Part of a small language model's weights.
Size: 16 layers, width 256, 2 heads of 128, MLP 1024 tanh GELU, vocabulary 1024, 13.4M parameters.
Training: a variant of Muon for these matrices, 447M tokens, 6814 steps.
MLP neurons of a small language model. Each row is named by its layer, matrix (down: output weights) and neuron, and shows model dimensions 160-255. Each number is 128 + 24 x the weight over its row's rms, rounded and kept within 0 to 255. Numbers have three digits each.
A block is one neuron, or neurons of one layer that tend to fire together. After each block is what it responds to, as a language model described it from the Wikipedia text at the highest values.

L8.down188:106124109124124096153126139144144107100107098148120129086100127118180158120176199173121119119115133184051151106142081125148139176128112129125125139118124141103134092167100145170104142124151158109102149128111151136161118129126155133136128142141129138102129123095106136116098090111124137148
L8.down340:128156200129122160111096127120130102159140140167059131138143102140127133137128115120135141109116149124100153111155148152123128127136126125149094165133104095118184135130127112113117152106117136123112103122142156127102133145137101110126105116138135130168124100120138090112118143196146158121
L8.down410:128140108135118127104156138150111124063160138138111155139107126163151121151149180082164110097182154096148158127099133138123132104153174170157133116133108072185136121130139171148102122102118116167111098149156124123145112117108107144130114101117128110148114155135141127082167128090155102173
L8.down812:154130203118135100095094113125115138094140111133085113096145100121124134142123149161139078110121131105118154144042128125126150103122174109117134137135116166147171135142129093155119117080097145133114117137112105129113134110113140120123126113148171153138142136118118133128163123157145118096
Responds to: Word-start fragments

L7.down41:146138080161132133173126204125138155148101103116094127118135150099120132126096140099148118144145112082142101116100150137144145127132133161157135134151136155119105177128137160157140097119115127107102143087114133147125137139138135116109144140129061120124109088140113140123071117143067114134
L7.down62:141118136132149112160130102154123110136145121100081096070124106137123121140098107096132126075116139136172131151162136125099107142146157138115168114108141122130151102129111113105120155130090096189112112128138125121080136130126113125120136109148088122118138128171103112132135140115141145106
L7.down326:092083125153143132135101111151116119164124111131099108134130114140079117093158120149108155085125149132133122168132109137112160089124166153117114100133125137120152161094125143156119147107149118154167133106123151160124124097128128086120149158121101125131193099177143121108152156145123139143
L7.down371:098169159135123138117162173113175163109154141133086145107164134121101137159141134093112136102110128113134144098148157130144122114118092152124137137156125083096130142099133139107124150107101114105083111139129118131138157133087107182109191155116117108147155081076124104117112105125076132135
L7.down379:124097117131123128152168156131076139162105089113119112146147160088151146126136153136144108141133124169099135146122109153122173101116098115123151107095147115112100147152109112150178133075107096126119126114116108133116137121132080111108136152118102170105193124159157095173116135116138102145
L7.down392:162140118171123112188122167097154137132123123079126156134163140094055133114105141109134106092131113121149122112098104124130113115104160143181082106112147137139126159118154149130083153141123129149135128141126156170104132122084124122184153139137156098128161142112121084127094136129105156118
L7.down420:129113137164115099096149151102141135113097135147122165145157108116126126153162125122123106156138136149121095128095143153094153126122150146123132106125114168116111107112127138146131140128126125082161150103116170094113115170108130109135135121086131093111132102145147147128103103083137123130
L7.down511:131127152129136118194116133126149106133159177137097123124134145101129129119096105126148114081117148109120195126112148128159102161118152140145107136149161116101147160174131153108118126090179128169098141088136107140097115084130103161123173104119103118107155148092147096131082150109139104124
L7.down548:137135121124155118140141176092145111142127098114091125100153157101130112108155110116118114120158096095113096105158150075149129127163090162155133124113123147138106105141139174119105142092122117110100126088142146145130184127148127121132125146128114102091139121140140105121133137135107134095
L7.down622:114117100119143059112104164110129138151098112157122162135090151102125098111088107077104104100092158113132137134177095175143120110144139143161136134156127127111120138137147148162124135131193105121154186148141131157100134123130090128142132136165085134145129146105161161121091133128100155123
L7.down653:112102153157133138101098142106118125104080152101184118151168117135123158121138097113136120100138125148112117144151116103142112147173150106110105071111124118121128151139098140131142133114142134149109156099112096068176146105170156096133095113087140087126143133168150175114154113135063131168
L7.down692:109141113098130138157131146142106126141120119127163172190159132123144125148128097142124131136083087091120162126158141107117127159157147125100160142116153141098111120151115119087086114125124140165114150144121114093092136153146142112109154148157113147133155115113126094173060122111152114097
L7.down811:126136110083143116138114173136137118127124130155130116150125146123131102140122135088158104120071106127146113140166110106109155084150129130105125155129163121158105100137118112160110148066195109129124110147161119095123136139127147147123154124138104131110145098122177147105128138156120105101
L7.down860:140137151137100128162108093142116132167096117135119116150167127085128158163117097117157111116099111121165136134124138114153125094169179141123129148153166127118126156154131135103118145121093133139144123110162126131115088147102120126121127160186134120128147127102125091160093139143083162081
L7.down927:109126137135114135185100177141103136126147118112120138141150118112116083151107133105105130073125148141098137140133119125101141106147109142137159119170171142105100150136107176138133122122095106118156155124103112139124136117114127117108172150155138126106143097166146089172060135100093119154
L7.down978:102157121148141134146129167139160158108125157156089140139121143114131167156117130149131135090106132120113144135162127135105094130172139141136179137140139119104153168098147137105102100068154141110076163111130147110156154149131109121117159135143133145162148091140108122104076123104130155144
Responds to: Determiners opening noun phrases

L7.down53:092144105146116106152153158172113143124137137142121172137126102149153109122141113144149099110113126129129165178092106100184154142102121121092102126105125138137100113158178095150132172137119089166144142106094133100154134147145121114084106144104170130110141147157057148116132147105148131122
L7.down60:171128143101096137065109140096069146138124117112115120120167164108154173162136121118114126140105119103140130102155112173139141145154159138132120115141114122150108119136128177085119134171163133124143111119091122116155139089101128087146075136147158122129154097118145191104131096131109161176
L7.down131:157128111153141137099120134094126092106116105097083133120099114132125099144124148080138133124138105154171100131143110126098098095189123090137091116122170143161105106102130159120130146147125143110135155155116140120112105106142111151097123108111108135152103126111136137081146153128161153130
L7.down176:122130116117125118135099121112095132143108143127146092113133180155134117101113158123165140119101089159121153124125120086109101124143181150137096070150120139129165112138116092140104118111177119138126169113124082138128136100149133116108073123143164129094157134155111096101131133100115128102
L7.down260:099118119163201138138153115123140149119120105129124098124114134113180104094124143145150134117144097147119118102099134105135151113150102137169176095089163121136147158105142147108115151149131112114165124126149166124097095112131151133114149116125170179147122147137099126097146087139157085140
L7.down396:136143106116117093195120129134126124107106141112156137173146152102097134139136128116118079133110121114144110146119106129081088105135135104130088140101096156142151134105106128105118148146131077138135120133099146138137138121124132117117081185134111142155142125149120144112184141083156145136
L7.down434:113134115114112134111114122128103126133112145135120139088125151077120137108140124158146151124154106126107120121128129085128130156148088130158101114153146129089148124112105133151138153118151116127125122216160152110124112155163135095163103141081149122141143101128121092137155122152094106170
L7.down524:119128146142116156112098133109141110131109164177123107143125114116165117115142136116089166142117128145154136118128136149133148153119080134143089160120099109094102135151093162125168147136155160115120140141176078147074177137128110151114128158172135114132117114108132152119114128154076119184
L7.down564:142130115122108159170110142144182154126128113143106133127154144141124129174117115169166124094120099145075105123110108161119131103120167134119136164125127161156181155141153112112084127103136107148120101093118117147135153088147116138129126121138120119149104208138140124068135079122121123147
L7.down604:126121144132146164130159127169164113131129157140146089092114102090122114127177105126101124135133131115126146099121129116145140130129127109115099119136141152121100075151140120134140125121091119110138131111127128124069139119103108175193106135106088136155088176086100129147155102106120095097
L7.down642:120104105122128135138100110122124134111122074117110155149099133097103172152106165146138117116133135097138094162127125075114103134115114136096153111123112132106144110135152138107153147100082087115114165161131142120066137109156138169088115141157123139181125128124124116141145127090160122175
L7.down694:131161103126176143118141156126112136113134120115103129136138155120105118170142138131153152112180126126161151156087130126119127155135185108106118073129096133112095093169103123085183119146113073140137130107117100177115109135168150165175072104136096107137123125130147123141154120096110153146
L7.down831:126156148137162097133096080107088177127098062143172109144116127110115090116155126091096115104086134171113128131104084142148161088133155130147104115091128109117147147101144151132119103172132149117202146142110132120121151120140132119141127149161180134141133131117088120141146182100135129095
L7.down893:180153056139134102153150120101116117192144119124117092162092143093115171139168142152091105132135125093142083123109133162149080116151122112128132119171148117100108142137123074148105120150144140089120102120143128116123145134133155136143186111122132175101128117162135127117170115117136120135
L7.down934:160154125141147134144116086141175108149128162129158124118154111104133123149157153111131133138098153140116043154166121101108147118153137116132083115135103157157108163152109107108110112141168153127162117184127103111104191074157125126131130112166145087105141105147147142130151138123091138091
L7.down1005:142139147115095126117114133115107135147129134120109125141123146153188142170140126159164127066111145101131129117144171107125140147119163133136122090125118194106090165121153167116118175101122134100181139156141122108144125093088110154112128084112143117115157104122139157137116116094076145127
Responds to: Word-initial h/sh pieces

L2.down753:127143107104117167128131101096159124131119136132120100133120125130161139132146115112163114155148114088158160098133136145118159143183135131111150090132099083138125139126092117106135097156111092113123098084116109144181123141145121108152140148142131130129112143143135140126137156109170108150
Responds to: Capital J/K word starts

L7.down2:137142150135096153114122156112144098114110105093140126139093166095121137110141200138144097142169173145099139116159131119086124128150097183121120128133114112126158159093131140160182166103132102140092133135156179127110127185137137131111122123175127144158135140145123143126150158139142136065
L7.down13:134125104112153109152210140125118088135122140157091077149137085069138152139154135133141116116144138116122115133135119088141106152166112114158175119109129115121096169101116128133109111160078109151166097135121159123104100129134118145104094105135102148185142125124106127128157154130116132095
L7.down79:158142157101147183180140113123117107112145117161154165160151096080124130139101161112120109070149147157130132153177138126138130161138170141099161130174131097137108170117151106122111104107127136125159135055100154152123111128193088151159156160124072127113104087120164074150116141117149080117
L7.down197:150145141105146103125119139129138163115109095099151094162115159129129154123113144173176090112138147160178162135149095130127117176090157128176167159116131117127167158102112092104109162113129079121130097141126170116095093126131136155165097112148096139079135158144101121103145120102106066119
L7.down303:145099134136121120091107144105102155161174142156164089145123136131128131123129123151133109132177111173110133137143118121106121125097154147181082135112137145131164136076148133129092101097125087113074113132094138155120130120134151117124133128149165123145062149098156145151123191128086156165
L7.down329:106130101122123147108133157146169112124095153192112078151114139121089108169125136142186138147111138114134122130122126136131119099111159128123150098158134140145133139124121123130132096110104131110113153152189116124165135101145110125141115141127108119156118141091108134140147147102119077105
L7.down364:104144129116083143148146168146130142119122084120110092132112123137123132148138128117129110128181136136132122172159135109146101154125104146123133145141130119123149130103159167150119110103135123069064086116108146140127109150150117120092133120151129130105098089102137135146136103111137151159
L7.down459:144125158126107116117109111106140129139142099121149097115119102056093132100086100106129114075112105174106105128119122141140125122131142134113176107134100110091114092086123125129091123084123121160116080174091137117133083138105104138113106154163085143141100136141118112121146152163086102131
L7.down531:142145089113148125165171167103145125102101169122148100133102116070110125123190145180152103134135139128122090122114121075133120129149093132107187125160113148121144135105134139121138117093145111090094094127135121114133099127167175147115158178105096107140129148139078101116139129132153094161
L7.down537:148072115124155141107179131158115140152070137103120131132121136100126142121115119102164116114135136174128139118111099138162108128142118147139100157128156094132157129115120138103120140109108112120158153137142126105113185130109134119137119164165072116145161140092140089115167110069151148140
L7.down637:053087158152114126114094125143139117100144127129113115088125121125103105161156115138140112119151130071137113179084142150121106113144103122099121143156187101131146114128119151155124134139135152149113076125126164109108130092162069142103069136171120102153137123161116159104133151119107094092
L7.down663:124126142090128117094098127196120127134141109116113062112108138124087062123114105129137118120144138159129151153173154118151092157106099114084164145154146103119150074101120139119114122132089090129101120128148151134128165132128080126124130128109125124101103124122136160160136159083073110116
L7.down788:129167156170103153118153135132156137127102143153153099164155132155093136128122163161132118140098099151143150118136122143155127154117166120122115134177126119087110142119163149119128137082121146142116079060092146137171125100124142141133140134110116148145135150148099102134148108140110120107
L7.down881:102140138111133173105130108110148153123161150175150142111094080111134098171143171111126124095113099137132139156122135102096181119109192159133141143149144109138151142111130091141079128140134124085108142147119171125124112133150144149129136157123146146114133149107067130110106131127101140109
L7.down886:188134118159119154086131080126136134139109122102131086126121134078100168157141126137125119118126120120129106154108126098128115113114105144097156153171119132110198136131138104161111092118124114130115092101127157096115164085139152120130125125171093165112147138122122113080157154136111128152
L7.down946:154076118098167169122137085092135131118122117152103111120143116164111145119110109128167136133157089150153155150143126118151116136110125140111152066106175119125155133147125080115110100136128108120138117099091129113136174091163135095158119091141188096138138129158112130165121104092111122126
Responds to: Word-initial K token

L7.down1:103118168132121092180106119150116143134126103171120101143144140117120140136132145104142151105141143133135119118162138076118179147121173113142142120115102160097155150101143106090130186132110103118129138109126085155117166132147119130167145126136133143106135086120146108172099131159108144105
L7.down172:144128114142123136153131112101100152140134112151144130136133098107101150124137086150131134121113140141120125094146166120071161143123146142138142095130105121161151135143130145137147135134095100128145166139136175133134082122128079125189143098180119140103129065104128095151138114148117132114
L7.down232:147136091130161101101117120140149138099113101116187142152146115134141102100129123140110119100111102113134133122114155171117153117097127072108137160153127141152148147135139174092154140139107114129143154083100163114162111121127091133166164100117128104076132108123146152131124136098161130140
L7.down383:126126109143118156092126142147123154125107166151132130085156133115141100160100127130109136121145157136081144129134104133109123112118110143130161135125131134140163079127120130093148078090120128138134172173116140158143175115145144124147191081079108110119140106122128161115113134139164094137
L7.down417:110155141107114167143155110142122122141131115107145103125099127124164154109100150199091123128122146124118139092127148104137126128150095135109118127176175139131123126118151119081159158122141085112152168121131155081078161105071149168136143135122111092101144117127127100125161100144073138077
L7.down426:116149127130148186111113120157134117157092144086109116143100111111142155142050109162111157182132186141144146155088174150174145122135112094128114086150134125129137142124135144069094114135161112104144155143125154108126084157117153140158096151103132138082174093100112152123130138123144116139
L7.down436:119132130119164128108149152105133146123144126134120135144160122138097124105100142140123167143107130113135141142132139146141128094136121140142110088142137107135123116125150160089159132114163127104118160148155101106093076092115106123135154091112099085084138119111154173142162142116104157102
L7.down452:152126118109111148142111073165119164125138123155129118156132129102126115137095108099102117141164115082141141118105172156140152104168112129085161117144145116114131122172139130135157152088114102140164146138162152125105114104118145144174156150145107187119124109146100114092074132142080145127
L7.down475:136151145107143136128169084135170138111102092125094112123166150104129134172133143143140135112141138135140090145123138097113164127139147146162190133134127154109113149153148088155147141126099134184104164142136144132138124120132166160154148128130100119064128110144129135138095107107124119152
L7.down543:126161133074131109103118110087132141097092121132144114115125128128137105103123137152103134121105121114131106111126140118108161180089147116117134097161138113128109116135125171091141160136148122156121100107139146122139147129070136161098122143115142093088109123139135154123117125094130113126
L7.down683:131158131097112119110139078137082107128130158120147076115100134073100133108151125174110139130149109103126125115121126161115127131140143118111107147110136154093145120141134132111108129074143158118176084150146167087152117125132160133180131140140135136133134116140111136113114153121100099133
L7.down721:123142125113140133154160120153147150131127121146125139137114095107154114122134113113127127119117117129119158130115145160118115126112125112066135097115168126118143139115147141120128160111149126139139156112109122137103110147122149138126171124154126131119146128132125106107130134140126123130
L7.down821:135112100107149118147139104164133120166156120115114135141137157146085171156122151106121154147135102114134145140140152101084110136123148118157133126118099145139155116126133112111102177158121147155116155122131150144079156135119128136133108138157158104108134151117132120147171163110099129123
L7.down859:094134117104072147148079144116126144106080122130118135106129088157088108112136157121134134143123112155122124158129105166128144159082162147142106110118137107089140130126111129099160150154105128105089161136092118157156116122123112115171159103144130157108146110123133103159129109135145141157
L7.down896:127070131115126137098125139114140133150126122162165119103158150090133153101117183069090120118157158163091103095122141103139085185139135149155150143133105143126141137113087154193156115092132122102150136173180154136122150152149135140146167130135115084148103111112149185098128077133145132109
L7.down994:115146170141128143122126102096117128128146152117139128128138147130163110127129147151144124091123107148151103104148094111153118132168103111130132126151130088141134101129112127125147133165104158128138142156172118126174137133200105142116122152166091130156123151155159114117174122122108122098
Responds to: Section heading openers

L7.down25:128158084126135134115118140116122110168123124129135150137055118131141133088133081132115147115142108146095137157128129148105131123140101168117123138152125129111084111115095109077131147117137123172143136156133135119145115158097088143095140106116084121131154127140195151192110159090117130127
L7.down133:137141159138131112117142139134097133137124128118120112113107111128116137160140102062113122145141131137133122076074126097136109141136118121143125141100083150141104093119105133151094158092109153222149124129140139103128124127120137127084104108144134105116132161103139150130086108118097118137
L7.down141:143146134180096116124124110164136138113139140136121154152153105122144176095129099148152189152106121122115155148122113105144168147166104136151133126122110139130084120129143144121138134129148110102152101115157143144151110149153101083119145109104126125113156121137156132124161129134125134118
L7.down150:157076173161116101139106115136131132087122137167136089114144154131124109161101139150100138113109132179091126157128095133118103093108170169157130100114119085099150159118152151104139116132104115102174127138114095123119102129151142122149113098119189163135098143132165144107166116186129144199
L7.down190:137110118119110086092139109133098112137075094142112113094080124132132134106104113105152124112143108137135109133155139123035141134120101112124149117108103111161141119108114114128106130136124138161114134151138123156129196149147135160131103112116100130165133126118088128081083121102163090136
L7.down288:151119124112132107103136122146118083146082119117112130116098123177175112126109145117130133135150101136156137097160136140115136136139118122093139074149088080138093085122126126132112117137116139154146146154122111119121162155091144206135141146142151134145114136118126138122095128125134115127
L7.down291:117159149147114143078098131111147089140114123117168137129121143082130083053146089157160156128102114172142105168129114120122108119141095156145137127141117143157150091131152118130122154061163125133123138158134175140127128130126132117141095112137153123130127100077114102145137178120159115097
L7.down361:171128150101122124143115109139147101110080105142074180091037114133106122152127118196106113161134104156133107130119101121102121123112099121099157127094101122116209123112140129148140135079153123130101133141136120127119108143136172077119136158146128121105124132137116132122161111124128111158
L7.down393:134151152119151107133136125123088122094103124126124112112099167066155157174134106112133136124138123126097144123138175114125120137134114166161141130160169169107114137143078093094146117106125139086127147134118109155106154125160112094135126144116107195109178161126108131116119089118154106139
L7.down438:112102115149154111152131106087108134141113117089094106146127141087085096117175070143141171165129065113156153150116139123104125126138152166161114114098158155126133103115143112102121082134139130178141107129157081141072125136111138108169135144107106133131114127104144120164142108149143099113
L7.down534:092153149104154167090145135154177111144131131149113119127124161127117151161121129176088131095120147151148129150090133098121169118123083125162088135131121089104125079131102142104105101169133100134089162036148136110124121132089145136083114098143123097148105152094155150148120142158166117118
L7.down575:138069139101122148148127084181118094187147104095167076111124124143080096081129137146133170121141110125102127136135137113114117123159141124115110121132111160152126128158153109120140156169143121145125146123122119154125116140170173131124118116130143160141126127131108111167131168134145139115
L7.down670:113160118155134139179151088170140130100157152129116125108100138096155134187115087077114128143112153127124106141114143111156113086145095130181142149107148115129112108104117111126106130129144114106114118099200150123116116147109103177116116140101105099131142181125133121130120140106172132129
L7.down834:124159144170140109098123118152132168147108117096137137140151166125125162119180152092162133155102134131131116094136132202165116141135080166143154098126133129089111114137160097098092119099157140114135121084114118095117118141106126126147109167129138141105133171119154085114088174131101132120
L7.down923:129127125096092098066138102126065133101116134149125119096121129116134103117136104136135126139146082142092123132185142150102133150128112128165137099162113105117146073129143132153143123125102154157115153130113105134157154173101130124130128134183086102140130157111102105120086123114144121136
L7.down931:126167126123109136122123132160110128174161132080150133129121122139168143132155173138094085154146104141110118131143134127138125157152094120159158092077166144100134142162152132146173119124189121123142141101177143124128170119135107134099132136142145142181112145145165119102103129073119123135
Responds to: Mid-phrase fixed-expression tokens

L8.down521:120119160104138135113145150149165132131152157083116138133131116071081180137143147099162139134143080140159134092088135160107126118130132146091141178121131144124151108138100131119127160092127115108128115143096179144146097123131107133147140114125126144118111145110118112128140182146108123139
L8.down532:141162167103079099114104106160102099089126094127091091102165097071136124122129128109159088120134170108134144183219125124142111129175136103122159107107132158122201107124145077149139119150120103182141156146095114181114109120090141148132135122137136166088131137103157114126105136097099108121
L8.down740:128108127145103137133148112142143172127109130132110124118133110076178102131175143115134136119120121127068091104116086120149107158170128142164099140118131080082112149114167124107129144170118137124141107128124063122117116112153143130101092156136170135161108097133126140160179155138095146124
L8.down946:135138119140157124143117107108147149110098122131089119088163140120091139169107096099138127139118127091127170164144129100134188129072120138094145143128086106137161127112161120121140117153115129116128110131107126154107158151139115110064097180134160143087144120111117143133115161123112155116
Responds to: Word-start J and K

L8.down105:099119101131138157133150124124146138102149104098080113139104146127113164126102121119133120139178127116157112158114116115121118141128116099149131059132134148097064116135100117107149168148128076126102148116130110117133133113143178166160096123142116121164131148135131125113141145083137143151
L8.down467:111102140125104108133172116130124125144136086161117136122098157125131123158109161102128097110130104143132094129148150141123100109191133120115158081118105187111123120117126120127137130084132065118134146131124152153129179153127096141144097131116108109138143114137149108127079169079158106098
L8.down768:120138121110129106120141124116113141130138138080106093138135163125149110138160137130156116111137154171136083122130142152142121140138168139099132098130136115158141106087093189116126135111097120159151144133156139174136105156166103156082113110157117126164168123164113142161171121079137123084
L8.down769:125131098121120152135118148133126077152115150107139137126110082124091137154161127157088107149128148093148134118100158144117137088173140122084146153114149107125131144127122105108093156138126144141133172095153166126095132123126149101102130151167152110132125121106106114104217143098110131120
Responds to: Capital H word-start

L2.down702:126176145102092115157106112134095130129102154147123118111130107080116145165153068088101115114141124115111151133083077162120090153148164097118150139147151136116136139131149153103094113097090111078112130116148149152129147114134191128140114143120090111157130198100113093166143132150118135142
Responds to: Letter w pieces

L7.down132:163171161114137126142079151157093107121108124118145111087155107082147144139176130115102129133145100100148142124123100083101162123147149124118108136128103080101149138075145094155095147126113098166109145104140092128132180145126120118148123131143095112141178129125104123112121135109127173088
L7.down239:172106142108104137120100106149141124132139096102135098133149130129128150126102160102140112107151115109148145129108137152124131097097130144123113138131111112127156146103123131078129113121123098130141131088126111118144120167140126151157118120155126085105092149136156199139132139134073166139
L7.down246:130103154143148142098144145149116113140123117125135112127117120140126136108124134123113148135115090110157143136123130180114105116091161061132115114129109203116115127111127109157157102158145170077137148125168102149112119122106094107130131127118157166129132128089151121120136140109096114147
L7.down302:140116161106108123110130137129130113158132102129096141123117064110118161175147119107129102117134135137154162137111112104135132080157153143126185139140119096120168086113137130141110114165155116123130138117199152090145118138154106114148136132118103158163124139153160141148119134130112103086
L7.down319:152186095127125116169150127084156108137148119088108109149106138129127116116088131099142114124132095114134147106103105126140141120091095126108145131117084110149109148120157111119137118150159119148113132104157129146084088127117122104137153088140146096155109188064194143155107106153108092172
L7.down356:121106109154143146160164117109101123088150156074127147101138159079143090191128161125131151135112144139124160116129157118142122093116137107119103136133114140108117093181128128097149126106111149123134159159106106137130115144123137126060126109085109129132160114107130161090084075146182141169
L7.down374:125141140108133124147140166182143124117133112112116114129116132126144155152162139163098106111088116120118147115117101145107178067155124101123121089104112121153166099126157112148127116115100124087109126119083154122105179129129099139137139103134157126145114148066145074138123132150120160093
L7.down381:135165141081108103142119102130139134148122111120155081126095130142111114084179200122121134158120139130137125111112142145120108158146151106150122138164155119088152117173126179097118129124086124110136149128147132163093193126119121117134137123121133113159146113084164111123137086089110082142
L7.down461:119148099124100107156127112134153150116102116158159111065138145114134145074111124154089114076178150136155131112131138111140077130114140170117121144151120113151137104133136108150124100141093109102111148124127127133130176135158120119163145098157120142157142125133097147146108140134077117125
L7.down510:164141111102110105133142115138147132142147107125116127117155115084136078118115157121144116111150123117107153129109077168128127133140180107099129121144123097124212137143122139134073146116112138108121126113117144128107174100104140121148122123127143149176138114111120155132132140097107137093
L7.down520:149173146121124159138132094171088153192122090130101106147109116121118130123185164126112118131081146099118171098069117123123150120139115147143148125140089154125173145145151149088118105195135105066115119123130125139153121127145095147126140114136097174125143132095147109116147156125117111145
L7.down669:147122153143114145116159178136130095099107105164138150130127155075149161117092154087113125125125111116143148131088141143130119118102111137154080133160107134137166084142165113147094156162129156138152140092143137113126134087131084168110159106112124157139174113134113113125160108116138133130
L7.down705:124092114119102154123132158109109151070123116130103139143131137165119128162134123131089127109115120093099149137160128146104114166151107114140144140119119123106137133164139179118100104100170126170149156100137083085112155128122147096126128173142112128121117118177183116093126108126111063141
L7.down895:150153122089160124129150105111141116162127139134159087176118115121147122085157122124127130161079143108160135142186140148163131135112137128139103173128115133128116078126112162125106121161098153120121109140120111167134147116130101122127117121111170125103108163102156121142120111096137081113
L7.down911:127166157110128115137123123140147131168132149088122126110151126148141119114163128131138144101139107124126156121124098157141126117185158082116107145123132107102149110083122130127105110102111087128101144173159123152096111123131144135149083123115161090181133121101127148145101115120123180036
L7.down1016:159128119121177134138082143132094150159115139072099119120117092120151131110183115139106130171103073167135153145141122179139097101135124136157129132146144126135124097151165124122126142121110138169190145136137123116118117125132129159115089147123132158147105105106108125103134112078130112115
Responds to: Letter w fragment

L2.down985:142140136107120134138137140155162125083144149133104135109136142092136135136128124096118130166199102128160156151131086111109114172162119125143110103141095078131139123194106100078143130177127090150119175105138108126132133154130108159139139127107086134110158101112106143150141134126114126188
Responds to: Mid-word "h"/"oh"/"for" pieces

L8.down551:121125148135092084092101134148088155077129173119103128098118146103129124112112104140116122126086141122135121151171155141139133083133135121129121148133120109155134114044148124112183143102145111106133121099136185110108143147097098117125149094149094117094114072139142138122146116121131125115
L8.down749:132142089110146126136152114122130155142123132124134121099130131132147108103128182099178126098135126088125138104105124119138145107132086123139150141118143120145128183150154153111145100149124120135121123097131093106095101109096145113132144074140142142075106143112185163122119107129130133107
L8.down866:149126124143142109134131153086174137105136101117138108129112158130136131094136136112145131142093156113155108138146110092097138122143116098116124122149119107113130134130148097132171142164132092107149106119119162149161145149122157136130119127104135120102134076121108165150104129143135152089
L8.down919:112119118127124125130173122121137134102150122145164152133126164141120174108193173118122136112143130124119134143088170127170132118134132100130121145136117147103118124125121140137153113118106083137084104173161142141087097158076095117090127070150117082106123082161130130125119146134158151137
Responds to: Wikipedia section boundaries

L2.down116:089145122121142126170131105126090128167130130117125103130153117165106127126129137140126132136136118138097159122146121114106147164139125157135097110139106123142141097135115089117123131158156116122155174137099139081147095165124138136149124146099126145128136107158141162157163131126104096148
Responds to: Wiki section-heading markers

L2.down52:106155106097103116151122169146173160135156138109123168131099128126122139089111098078144072096113101154131126137120137143151074113113132147145133115126119121092139103093148141146088167153124135131102124125134137129136129145088117137154118141130149109149140147131098108130117122132110109183
Responds to: Article a and letter fragments

L2.down979:112153138079149132126143129148130151152138142069102128087097082157085097113153096126112122140092174108128115138119136084129121129095129152147153121111115091123167167174114119156089133150158120121079113183123142161145075104102192092136159104102127157126119115104144145144132147117147143137
Responds to: "sid" fragment and "of"